Weights of a small transformer language model: width 160, 4261 steps.
MLP neurons of a small language model. Each row is named by its layer, matrix (up: input weights) and neuron, and shows model dimensions 80-143. Each number is 128 + 24 x the weight over its row's rms, rounded and kept within 0 to 255.
After each neuron's rows, "fires after" lists the tokens most often just before its 100 highest values on Wikipedia text that the model never trained on.

L10.up1 [ 83 112 124 135 170 140 154 124 133 125 113 123  86 101 114 107  93 127 125 156 133 134 142 153  87 132 174 137 147 105 140 169 119 126 108 130 102  74 186 110 201 112 151 123 137 151  85 139 108 120 176 151 113 115 149  80 162 112 139 122 163 115 107 119]
fires after: "V", "o", "ap", "qu", "ic", "P"

L10.up556 [140 111 141 127 132 128 151 121 118  88 155 111 114  91 156 123 156 128 131 128 147 157 136 119 127 132 118 121 170 135 183  94 172 110 128  93 138 153 124 134 151 101 154 131 117 135 139 158  83 138  97 133 127 146 139 120 105 148 155 137 150 149 165 171]
fires after: "C", "par", "per", "T", "ri", "l"

L17.up175 [112 134 104 121  93 129 136 165 116 141 154 153 134 102 128 181 161 124 120 133 148 142 120 141 130 134 107 145 137 114 117  85 125 106 155 138 146 108  83 128 134 183 140 113 143 117 105 129  82 135  77 141 125 115 192 117 107  94 133 131 122 113 134 124]
fires after: "U", "I", "H", "K", "ap", "sur"

L6.up100 [153 102 157 104 178 111 114  97 124 135 137 165 136  73 177 137 159 157 139 123 105 140 162  84 117 132 126 124 101 132 137 121 149 112 148 117 160 148 126 129 120 115 113 123 119 134 149 123  70 114 122 140 141 118 116 176 154 140 131 187 109 132  93 132]
fires after: "\n\n", ". ", ".", "pl", "P"

L15.up41 [ 83 165 116 163 158 142 128 110 103  97  87 110  78 132 149  92 107 130 101 122 104 113 156 132 122  88 148 111  84  94 130 151 149 135  97 132 141 125 100  95 155  88 116 107 134 168 130 144 149 132 126  97 146 125 154 107 132 111 141 150 144 103  78 126]
fires after: "\n\n", "h", "\n", "D", "L", "T"

L9.up314 [174 172 143 117 171 147 178 118 116 103 134 100 123 125 134 136 178  65 155 123 132 109 157  82 135 146 131 158 112 114 150 137 110 144 142 152  87 112 154 172 101 124 177 145 129 138 152 108 124 164 169  73 137 126 156  92 115 138 138 128 153 139 132 124]
fires after: "| ", "S", "tr", "l", "L", "p"

L9.up89 [134 106 113 117 140 147 151 118 142 116 142 136 137 144 158 108 135 130 154 102 175 157 108 180 123 187 116 111 181 126 126 138 110 122 116 146 118 134 117  96 140  72 115 106 150 159  72 154 127 114 133 122 115 148 128 141 125 141 116 113 171 110 121 144]
fires after: "e", "a", "ra", "o", "Le"

L5.up56 [ 90 130 166 128 146 127 157 118  96 154 156 143 116 133 131  90 140 122 156  95 127 137  79 150 117 114 146 126 173 108 156 164  95 130 155 123 117 159 179 107 131 127 166 118 133 114 125 143 113 164 161 103 107 167 124 117 118 111 126 134 113 112 136 138]
fires after: "s", "S"

L5.up313 [135 129 128  98 141 139 138 107 102 133 158 149 130 107 190 106 172 109 128 150 155 130 173 104 124 156 151 140 132  75 171  68 148 145 115  94 166 122 110 136 101 134 126 110 156 125 119 160  94 124 149  90 121 106 136  85 156 175  90 112 115 153 161 152]
fires after: "con", "rec", "pro", "dis", "cont", "pres"

L5.up315 [121 139 157 121 127 150 150 136  96 100  83 162 104  85 111 123 120 104 108 103 137 136  83 108 116 134 133 105 142 147 149 144 107 146 143 149 109 141 127 168 153 142 112  94 101 148 137 142 100 113 134 158 124 117 156 133 146 154 100 137 141 149 150 116]
fires after: "B", "M", "Ch", "C", "Med"

L8.up94 [ 84 141  99  96 132  93 100 142 143 130 109 140 105 109 131 130  88 110 140 144 146 159  88 142 140 151 139  84 111 143 151 119 146 107 109 119 127 167 102 145 170 151 154 109 145 104 140 161 106 122 141 108 104 138 147 171 172 129  92  97 138  96 150 114]
fires after: "de", "18", "w", "re", "was ", "st"

L10.up635 [114 118 162 150 121 106 119 160  95  84 131 139 139 129 116 123 112 129 159 122 136 105 146 125 117 159 160  99 141 155 164 147 107 119 132 111 128 126 104 143 151 153 103 147 134 148 105 153 165 164 118 108 128 108 102 160 154 158 100 129 129 138 183 136]
fires after: "|", "."

L5.up314 [143 129 123  80 143 106 104  98 129 125  95 139 153 135 116 113  99 105 149 145 163 110 120 106 124 157 152  95 107 132 164 100 119 136 135 158 138 130 127  80  85 121 117 146 146 132 129 168 118  93 102  97  91 166 125 105 130 114  90 186 175 152 107 134]
fires after: "l", "L", "r", "o", "Mar", "pr"

L16.up525 [ 82 129 138 113 112 159 155 123 119 111  85  66 125 127 158 127 139 119 135 125 145 135 160 148 130 129 123 147 116 120  96  93 146 136 158 117 166 125  96 101 111 139 161 105 142 107  83 140 122 124 156 111 150 146  93 132 139 164  73 146  93 101 133 122]
fires after: ".", "f", "l", "8"

L17.up264 [109 139 141 139  93 105  76 106  76 107 102 174 141 182 143  76 144  98 117 149 107  73 157 111 136 172 153 137  99 106  88 142 124 188 130  92 138 157 104 143 132 107 128  92 113 131 109 128 144 104 110  85  99 155 130 133 131 147 106 145  79 131 135 151]
fires after: ".", "|", "inv", "de"

L8.up9 [113  90 147 116 134 128 153 136 138 121 125  80 133 119 149 158 153 130 131 115 165 107 151 129 171 138 104 143 129 115 105  58 121 137 139 122 144 180 102 116  74 103 139 172 120 127 161 155 112 113 145 100 107 129 130 124 118 112 119 138 114 112 132 105]
fires after: "H", "B", "w", "h", "b"

L4.up469 [125 134 132  98 139 124 131  90 132 155 123 136  77 121 132 133 145 139 151 162 128 167 147 140 106 145 117 134  97  79 148 187 121  83 157  97 103 162 124  80 124 143 128 120 136 131 147 104 107 103 108 131  76 124 145 119 132  98 139 137 117 139 133  88]
fires after: "–", "- ", "born ", "-", "\n", "\n\n"

L9.up402 [116 119 129 137 131 126 148 130 127 127  76 132 119 105 151 155 190 124 152 122 139 129 131 146 151 131  91 165  86 117 111 144 117 123 119 116 129 146 142 143 143 155 138 179 141 187  96 131 143 113 139  91 134 108 153 114 135 118 123 132  96 155 126 133]
fires after: "201", "ch", "\n\n", "Ch", "h", "\n"

L4.up46 [ 89 116 172 103 161  95 117 131 123 112  93 121  95  92 131 115 132 181 149 124 115 127 129 130 136 146 126 140 115 133 182  99  96 138 115 118 129 142 151 124 122 129 115 180 106 131 125 104 146 103 173 124 168 112 148 174 128 130  71 165 138 169 103 150]
fires after: "\n\n", ". ", "some ", "\n", "a "

L11.up159 [119 108 120 115 132 156 162 113 147 110 105 125 118  96 150  97 173 113 106 121 141 158 173  77 102 144 154 181 131 120 107  91 126 150 162 135 180 126 110 119 109 165 155 149 134 102 138 160 169 165 149 116 117 128  97 108 154 118  95 111 134 131 137 115]
fires after: "l", "M", "B", "m", "L"

L5.up15 [ 87 168 146 114 150 133 141 134  90 117 144 108 101  97 166 126  97 126  70 121 141 137 102 102 124 149 119  64 102  94 132 100 144 103 133  88 138 137 124 101  89  96 115 108 133 107 109 138 134 108 119 118  93 103 130  94 137 141 124 109 133 185 123  94]
fires after: "T", "D", "C", "B", "St", "A"

L11.up389 [160 161 166 107 191 126 157 100 143 161 109 126 117 128 127  77 137 109  92 147 141  96 155 123 116 118 131 123 141  97 131 130 130 103 149 136 157 121 107 167 166 163 178 106 109 133 100 130  94 123 180 116 103 152 119 119 166 184 146 108 140 142 124 106]
fires after: "f", "n", "un", "F", "P"

L15.up129 [138 101  96 135 132 124 166 150 121 132 151 130 101 162 173 153 107 118 102 117 124 135 159 118 136 108 119 147 137 153 105 169 175 181 121 143 151 124  83 107  92 127 124 129 125  71 139 109  86 101 116  87 181 105 135 111 122 152 117 137 170 100 166 131]
fires after: ",", ". ", "| ", "was "

L6.up486 [ 59 129 123 131 143 141 114 143 146 122 121 127 151 148 127  76 119 123 170 152 158 123 157 103 117 135 152 153 103 147 160 169 170 131 136 167  94 119 140 120 102 153 153 100 123 102 113 153 140 101 158  95 165 141 157 147  94 152 159 111  91 179 129 133]
fires after: "ul", "ur", "pr", "ol", "uc", "un"

L10.up135 [113 159 165 112 192 130 173 143 166 118 134 154 135 126 190 104  91 126 133  99 129  95 139 115 120 122 118 146 156 110 124 128 168 109 180 120 141 176  78 150 168 116 152 146 142 161 138 117 163 138 135 172 139 131 131 154 111 147 126 118 127 136 131 124]
fires after: "el", "f", "ex", "con", "al", "dif"

L9.up112 [ 94 136 143  84 119 146 128 124 110 131 116 132  95 116 125 120 118 148 138  74 156 167 144 135 106 154 158 164 109 131 137 127 122 137 142 141 201 127 131 187 112  93 125 143 127 130 147 114 146 129 129 158 104 144 179 157 122 106 106 138 154 128 125 141]
fires after: ", ", "-", ",", "| ", "–", "a "

L11.up23 [106 110 148 102 118 118 129 109 103 134  82 123  89  92 135 123 199 152 143 184 113 163 146 108 127 172 123 128 119  99 138 157 103 111 124 118 118 158 150 142 146 106  99 143  87 126 137  95  96 119 135 110 126  99 126 109 141  96  92 105 151  82  99 140]
fires after: ". ", "\n\n", "\n", "s", "S"

L10.up94 [142 129 139 122 133 138 112 156 149 126 131 111  95 167 109 108 109 123 107 118 110 111 171 156 154 102 143 107 127  92 110 141 157 164 113 109 153  61 170 106  77 137 106 120 132 131 131 155 126 132 131 139 152 139 148 112 136 156  82 158 104  99 145  94]
fires after: "the ", "d", "D", "s ", "The "

L10.up14 [109 105 141 116 139 126 140 106 154  81 137  81  95 148 161 126 149 106 109 120 110 104 143 107 123 144 148 120 104 159 141 156 138 128 119 135 154 130 146 171 175 156 124 146 148 156 160  87  93 149 131 124 116 137 122 134 114 112 175 155 175 145 118 174]
fires after: "c", "C", "Al", "p", "h"

L6.up590 [136 183 126  75 143 158 159 149 114 102 122 123 126 108 120 180 144 113  95  83 147 157 154 126 123 156 111 180 138 149 155 132 121 138 119 151 105  93 151 101 120 129 103  94 116 157 123 128 109 159 139  96 159 117 164  99 145 119 135 148 180  89 117 101]
fires after: "S", "- ", "M", "==", "\n\n", "| "

L6.up10 [114 117 154 125 168 113 201 167 142 123 138  88 159 159 116 104 107 124 111  86  86 128 162  62 133 126 166 171 124 127 139 106 157 147 138 113 138 145 136 115 128 159 132 127 121  96 147 146 161 107 107 149 173 103 154 111 134 135 139 101 113 155  95 120]
fires after: "al", "L", "l", "Al", "el", "-"

L9.up359 [126  79 169 148 148 107 134 131 116 109 149 140 121  87 126  97 132 118  88 108 112  58 109 156 143 189 120 149 137 106 120 115 122 167 146 114 146 135 134  92  85  73 155 186 117 159 124 193 109 115 132 138 134 156 137 117 121 115 130 137  96 125 111  87]
fires after: "h", "to ", "be", "H", "was ", "Ch"

L15.up32 [113 124 151 166 154 125 136 197 115 137 129  95 137 113 131 124 101 121 140 123 122  91  90 148 119 128 115  96 126 122 126 135  98 115 103 115 142 108 156 151 167 105 103 166 146 158 138 134 158 112 129 119 143 116 148 124 140 142 128 166 115 101 161 171]
fires after: "S", ": ", "z", "ch", "Ch", "K"

L2.up593 [122 131  87 147 109 159 133 141 151 138 153 118 105 160 132 143 197 104 126 144 136 171  82 115 129 119 141 106  89 112 106 151 118 120 141  79 109 126 118 121 176 164 115 113 139 140 125 134 170 117  91 149 160 137 182  95  93 105 149 147  92 147 122 102]
fires after: "\n\n", "\n", "- ", "ation ", "(", "mer "

L13.up284 [108  93 125 108 138 131 118 141  93 121 166 114 109 152 142 156 141 103  97 119 161 179  91  97 162 129 102 119 168 133 102 113 153 155 136 127 164 115  87 100 160 101 111 132 146 112 110 134  94 138 132 113 134 138 134 130  89 128 133 133 167 157 128 154]
fires after: "H", "K", "Sh", "T", "t", "sh"

L8.up549 [101 154 117 107 111 115 106 146 138 100 132  94  97 103 111 104 160 124 122 158 183  87 121 149 120 147 142 119 115 107 131  86 118 102 117 153 120 122 109  83 133 137 148 141 120 123 127 169 136  99 133  96 180 132 109  92 139 175 146 157  88 140 140 167]
fires after: "l", "st", "d", "ond", "re"

L5.up164 [104 110 109 119 109 130 129 138 109 156  95 119 149 104 166 122  96 152  84 170 115  83  85 168 136 164 139 138 170 136 106 175 156 128 140 159 115 143  92 163 154  76 107 162 130 170 127 103  98 126 127 102 119 125 120 160 136 144 116 141 171 139 153  96]
fires after: "pro", "ex", "in", "con", "ad", "di"

L5.up603 [ 99 135  97 109 132 131 158 123 134 118 148 115 118 128 143 157 104 145 125 117 128 137 152 108 133 180 145 151 100 118 156 120 201 157  67 142 140 110 109  91 139 134 109  81 117 121 102 167 103 130 117 135 152  71 126 126 136 156 156 125 136  83 143 152]
fires after: ", ", "m", "ow", "sup", "P"

L6.up91 [115 108 119 149 144 138 153 129 111 110 102  88 138 111 174 137 117 121 146 111 131  78 120 195  95 166 152 112 137 132 127 122 150 125 121 121 140 151 112 101 146 121 107 175 120 152 112 116 167 130 128 137 120 116 133 144 135 122 138 136 115 107 145  99]
fires after: "er", "z", "ch", "ter", "+"

L14.up617 [130 142 139 126 164 100 130 122  96 132 149 157 127 105 128 102 132 147 131 119 154 134 108 141 143 151 139 112 102 105 147 153  79  95 118 142 114  74  88  72 140  86 125  91 106 162  86 116 121 132 131 140 131 143 125 174 155 213 105 131 140 134 123  73]
fires after: "A", "re", "a", "o", "e", "O"

L9.up30 [121 122 143 105 146 107 116  92 136 113 140 137  63 116 142 125 125 136 112 124 115 162 151 140 105 168  85 168 130 161 144 137 134  82 134 151 147 134 172  86 120 139 120 144 106 129 150  91  99 143 146 140 125 156 188 128 145 123 150 119 107 114  97 141]
fires after: ". ", "==", "\n\n", "===", ",", "In "

L9.up139 [150 167 175  94 126 114  74  91 140 102 137  94 101  82 118 122  87 113 166 153 177  89 152 134 104 153 109 119 131  92 134 102 130 125 127 158 143  85  69 128 125  97  95 127 109 125 147  99 124 112 120  89 150 107  96 123 167 148 154 128 136 160 113 121]
fires after: "L", "re", "al", "l", "n", "sh"

L14.up332 [167 103 110 135 170 110 152  99 141 111 135 133 134 132  98 115 146  90 147 145  79 120 137 108 136 163 115 128 130  93 122 117 192 148 131 118 160 114 120 108 100 133 152 122 150 139 107 153 120 145 122 152 158 136 111 134 163 174 130 103 124  77 133 116]
fires after: ",", "dis", "det", "cont", "int"

L6.up575 [146 156 178 105 172 136 100 109 153 140 112 113  74 131 159  90 157  85 118 125 185 102 138 116 133 153 132 175 185 107 110 141 119 145 143 118 159 143  63 160 127  76 121 112 101 140 125 119 101 105 123 127 163 133  96 116 126 135 125 125 130 139 122 137]
fires after: "p", "f", "cl", "sp", "pl", "F"

L5.up200 [153 115 151 122 158 118 116 171 125 165 117 134 119 180 118 144 123  96 134 114 140 130 141 126 177 102  88 152 117 120 161 107 137  74 147 156 152 118 134 113 120 163 156 177 138 192 104 172  60 104 108 156  97 121 137 110 131  93 124 120 132  88 116 141]
fires after: "O", "Sup", "E", "I", "sy", "U"

L9.up234 [145 125 164 166 179 120 131 104 108 132 159 117 107 131 110  99 143  91 171 130 142 123  91 119 115 155  99  78  99 103 152 133 115 143 120 129  91 133 142 103 140 146  69 151 164 125 132 162 127  87  87 151 145 113 109  93 124 113 116 154 111 181 137 157]
fires after: "loc", "(", "publ", "abl", "\n", "was "

L9.up34 [139  98 143  63 129 145  96 153 132 147 109 164  77 123  84 122 120 152  97 107 141 134 145  99 149 143 119 116 158 139 143 143 129 128  97 133  95 126  76 135 154 103 178  91 113 119 108 108 108 125 110 150  80 119 163 134 131 144 136 156  89  96 145 133]
fires after: ".", "|"

L8.up468 [138 129 125 117 168 131  94 124 157 148  95 146 153 137 136 122 113 146  93 137 154 142 105  87  92 117 130 140 121 160 152 130 123 135 155 161 167 145 110 107 142 138 138 153 123 117 119 152 128 133 132 134 147 132 130 139 133 112 109 143 131 149 114 169]
fires after: "Ed", "An", "n", "Mar", "L", "on"

L11.up401 [ 99 139 125  58 123 172 146 130 123 171 158 164 155 147 159 121 124 123 125 102 155 129 105 145 153 123  98 123 169  93 144 137 124 125 131 174 113 140 165 134 122 117 138 112 126 123 128 132 113 126 151 131 129 143 126 162 171 123 125  95 167 162 114 114]
fires after: "0", "S", "T", "s", "id"

L2.up325 [123 127 135  89 145 120 112 123 130 111 107 130  90 139 126 105 123 105 156 174  99 192 131 106 110 132  79 137 107 124 121 134 115 145 112 116 136 133 121 130 135 120  76  75 169 151 176 159 144 104 154 112  76 100 139 122 133 161 139 151 142 143 124 156]
fires after: "\n", "| ", "\n\n", ". "

L4.up502 [ 83 163 157 157 137 173 161 122 108 125  90 110 112 112 111 117 146 119 141 127 108 100 161 132 105 165 188 146 157 134 128 143 127 131 120  99 119 114 132 131 148 118 130 133 161 151 152 117  89 145 178  74 128 184 115 119 131 114 124 109 168 147 131 126]
fires after: "L", "al", "in", "l", "ol"

L15.up409 [116 140 117 132 106 131 112 127  95  56 145 140 149 129 137 147 142  93 178 116 134 112 187 128 117 128 143 114 129 107 129 129 138 153 152 119  96 102 138 146  98 145 127 114 143 106  95 127 144 105  88 116  87 133 113 155 203 139 113 137 110 134 110  91]
fires after: "|", "Rus", "en", "in", "."

L9.up229 [148 128 161 158 160 142  99 135 142 135  97 122 100 145  99  99 141 157 120 112 148 135 140 112 142 150  77 116 149 120 110 127 124 113 124 156 124 121  75 153 166  90 182 101 128 119 162 115 162 151 111 143 124 150 136 132 117 125  87 143 123  91  97 197]
fires after: ".", "Br", "Bar"

L13.up205 [130 122 141 152 161 138 111 147 183 122 113 171 106  93 154 107 141 124 112 138 227 137 154 107 172  88 127 134 125 124 139 143 109 145 154 115 157 118 156 106 150 105 164 128 166 125 105 125 133 143 132 129 129 153 151 133 146 143 134 124  90 128 126 125]
fires after: "K", "V", ", ", "un", "k", "B"

L16.up418 [158  79 133  79 102 126  77 125 133 123 168 140 129 174 137 134 110 121 156 110 138 126 160 130 114 157 149 111 118 130  84 151 128 141 133 160 140  95 118 117 138 116  96 127 120 139 107 122 117 127 130 128 126 139  87 132 131 140 140 172 138 136 140 158]
fires after: ".", "| ", "the "

L16.up542 [150 121 147 104 145 136  95  96 109 125 122 143  88 110 193 123 126  97 124 145 139 107 162 126 134 106 151 156 109  94 133 107 113 119 138 138 150 120 147 120 133  93 134 106 155 112  87 155 132 118 120 170 151 128  91  96 118 158  90  91 104  87 136 107]
fires after: "l", "re", "f", "r", "N", "n"

L13.up223 [141 121  96 131 142 113 144 100 165 134 160 119 102 110 127  92 139 103 128 123 110 146 127  81 131 130 120 155  94 116 122 153 121 150 133 134 165 168 159  73 100 122  96  96 137 113 122 126 117 122 147 141 103 119 149 136 148 164 103 114 119 106 126 154]
fires after: "sur", "pos", ". ", "ug", ",", "\n\n"

L6.up349 [ 89 163 118 119 133 135 125 110 124 110 134 147 122 147 145  96 113 129  71 130 174 132 112 153 147  99 107 142 176  97 163 152 102 143 107  97 126  91 162 116 152 146 115 150 130 161 149 126 117 134 155 115 109 134 136  97 150 137 135 117 114 156 142 106]
fires after: "v", "K", "ap", "is", "V", "at"

L6.up27 [147 140 147 136 132 128 165 114  95 125 133 117 122  80 191 123 117  74 124 113 153 111 121  93 122 137 149 159  94 143 158 111 111 123 102  91 100 121 140 122 117 151 171  74 126  95 107 100 138 161 144 108 117 118 151 115 119 153 145 163 107 143 132 170]
fires after: "l", "L", "was ", "sl", "str"

L9.up477 [123 127 150  91 125  93 165 138 130 165 107 144 101 145 168 151 106 113  97 145 135  76 145 100 145 131 162 130 107  91 116 101 112 178 131 113 175 155  97 123 123 130 181 144 118 146 139 160 116  97 130 133 120 121 147 144 151 117  88 177  75 151 136 143]
fires after: "h", "H", "Mar", "mar", "J", "to "

L4.up287 [123 155 171 111 118 136 171 144 123 103 132 117 105 101 127 165 103 150 136 115 161 135  92 184 163 195 156  83  78  94 129 153 130 138 136 110 120 135  86 112 132  98  82 160 146 116 127 121 106 160 118 144  50 172 113  89 120 164 102 169 174 124 149  80]
fires after: "L", "US", "C", "I", "P", "A"

L4.up307 [138 143  90 109  88 166 139 131 114 117 145  99 121 132 154 162 120 110 174 162 107 110 184 106 127 147 115 148 134 121 105 113  99 198  81 137 140 121  98 146 105 135 115 100 176 122 117 149 137  87 115 144 145 122 108 112 100 132 144 180 154  86 119  98]
fires after: "|", "| ", "ated ", "ed ", ","

L6.up454 [122 143 126 132 130 148 165  95  83 144  95 160 143 134 123  91 168  94 117 156 140 150  98 159  78 138 133 115 171 161 126 139 119 131  97 137 134 140  99 142 119 136 123 138 107 158 164 127 148 135 146  87 100 182 114 137 172  85 129 107 148 137  96 105]
fires after: "ph", "′", "y", "c", "5"

L14.up209 [155 110 137 164 110 169 114 130 106 119  94 128 123 139  97 114 137 120  82 119 115 123 112 161 110 133 131 127  70 178 128 123 135 126 151 141 104 123  97 101 131 144  94 160 141  75  87 116 134 143 143  87 171 119 145  91 163 129 121 146 126 109 147 147]
fires after: "| ", "L", "D", "a", "F", "e "

L6.up210 [101 113 148  84 107 148 139 151 144 127 168 174 155 135  85 155  96 106 131 119 156  92 161 128 129 165 162 151 132 114 144 119 143 121 129 127 177  83 139 130 126 113 100 109 149 126  66 112 107 130 119 141 117  99 132 108 131 134 150 106 122 141 175 148]
fires after: "m", "the ", "a "

L8.up479 [143 168 148  56 144 150 138 139 124 108  64 109 138 142 151 111  96 142 118 125 153 145 162  90 149 113 126 135 118 131  90 114 144 161 110 159 118 109 121 125 117 121 147 104 114 100 140  72 163 138 149 114 122 134 158 138 150 142 120 112 144 122  99  97]
fires after: "L", "D", "S", "J", "B", "K"

L6.up481 [157 131 151  65 117 178 191 163 134 105  90 137  99 139 118  90 134 121 101 142 113 131 132 148 145  63 111 113 159 160 126 169 140 165  94 123 138 103 159 104 126 144 137 113 114  87 152 112 120 185 139 109 175 118 147 113 141 189 114 155 140 138 108 144]
fires after: "K", "s", "D", "Y", "d", "Sh"

L17.up46 [105 139 113 111 156  99 149 114 114 119 136 155  86  98  89 104 144 114 138 106 118 116 164 132 100 136 114 146 131 110 171 123 144 157 134 102 166 101 126 111 122 100 148 124 149 112 122 136  73 154 119 132 157 131 156 142 146  89 107 115 175 116  92 132]
fires after: ",", "3", "A "

L5.up276 [115  96 110 127 155 106 139 114 175 103 157 129 125 159 149 115 146 115 151 176 144 167 151 156 163 102 155 157 130 158 115 109 124 137 120 106 138  99 138 156 144 121 134 112 124 148 172  89  71 123  93 140 120 127 121 148 168 122 141 107 153 103 126 139]
fires after: "b", "m", "p", "the ", "a ", "h"

L15.up535 [116  68 132 102 168 134 125 137  76 124 120 117  80  82 116 155 149 143 133 130 135 131 123  89 115 181 127 101 156 115 128 127 131 128 150 130  82 115 134 180 103 109  85 124 149 128 134  96  91  81 126 151 105 127 174 135 117 128 140 135  80 137 195  95]
fires after: "(", "P", "C", "S", "B", "the "

L9.up7 [130  51 134 106 150 125  99 106 170 102 138 143 135 114  92 124 103 121 123 133 113 119 164 120 105 142 111 106 125 158 119 160 175 111 124 122 138  88 144 106 126 133 121 131 136 113 109 129 101 108 136 135 163 129 178 107 164 116 164 123 129 159 154 177]
fires after: "was ", "is ", "to ", "ul", "m", "be "

L10.up373 [135 139 101 141 166  88 142  93 130 142  86 131 119 140  95 101 164 106 136 138 101 130 119  74 175 138 128 144 144 117 146 102 124 123 138 143 107  88 158 156 109 152 143 132 126 140 130 120 125 111 168 132 150 152 134 119 121 135 164 102 129 158 159 121]
fires after: "| ", "B", "L", "D", "and "

L5.up17 [117 130 107 114 144 110 141  94 125 118 107 143 104 103 136 132 120 128 109 120 107 164 156  81 133 172 130 170 165 172 147 104  90 127 111 142 184 140  91  98 126 137 117 147 103  95 121 115 113 112 155 123 102 119 171 150 126 107 113 163  75 114  91 165]
fires after: ".", "\n\n"

L14.up182 [120 125 172 107 133 147 171 108 124 120 108 107 122 115 109 119 115 143  76 154 120 127 151 145 154 145 125 182 154 142 180  88 141 117 136  96 115 119  95 160 112 134 128  95 137 158 135 201 143 139 126 127 117  99 158 107 141 154 120 176 175 140 100 159]
fires after: "l", "J", "L", "M", "C"

L10.up627 [131 124 124  97 164 133 137 127 134 112 108 109 114 102 137 151 133 120 118 124  98 114 166 129 118 130 142  95 131 155 122 159 103 103 152 154 175 112 162 103 132  85 123  92 123  96 124 146 149  91 120 130  98  94 115 118 134 142 149 157 171 141 125 142]
fires after: "the ", "was ", "-", "ly ", "and ", "is "

L8.up632 [164 143 150 169 141 181 106 148 144 140 154 103 138 120 100 105 110  87 155 127 150 117 111 128 180 137 101 128  90 161  98 121 159 105 152 145 149 113 125 170 114 131 158 134 162 130 129 139 104  94 145 106 124 180 142 124 141 128 129 101 161  93 159 113]
fires after: "pro", "ex", "con", "di", "s "

L2.up436 [128  57 130  87 138 149  97 121 120 123 126 107 125  89 114 144 144 110 113 115 126 124 123 192 148 147 153 133  83 162 107 115 152 127 152 140 147 125 163 144 138 119 173 116 144 107  66 112 133 107 150 138 152 136 126 135 159 110 151 182 174 128 156 114]
fires after: "| ", "the ", "s "

L8.up5 [ 83 121 137 143 104 143  96 127 131  86 123 108 101 134 144 100 125 143  85 139 157 138 100 143 156 158 126  99 113 128 120 149 182 140  91 135 103 172 101 108 152 103 122 156  83 145 146 140 122 114 124 146  79 147 136 102 131 153 111 131 114 146 115 123]
fires after: "ch", "A", "Wh", "Ch", "c", "B"

L14.up193 [161 147  90 102 144 138 133  93 109 120 162 137 110 118 125 113 162 103  94 136 104 145 125 127 143 128  72 167 151 117 110  84 170 127 100 165 132 126 114 100 123 121  96 119 155  86 112 135 148  88 134 113 149 139 129 111 131 136 133 153 161 114 107 148]
fires after: ". ", "\n\n", ", ", "in ", "was "

L13.up511 [ 54 144 132 161 122 109  77 138 121 141 184 112 148 103 181 102 138 105 120 126 116 118 117 108  94 128 107 148 113 155 144 141 135 122 102 174 114 121 112 106 130 112 156 179 134 107 110 119 165 131 155 162 145 148 137 112  56 160 124 104 123  96 104 167]
fires after: "el", "ri", "ol", "x", "P", "ul"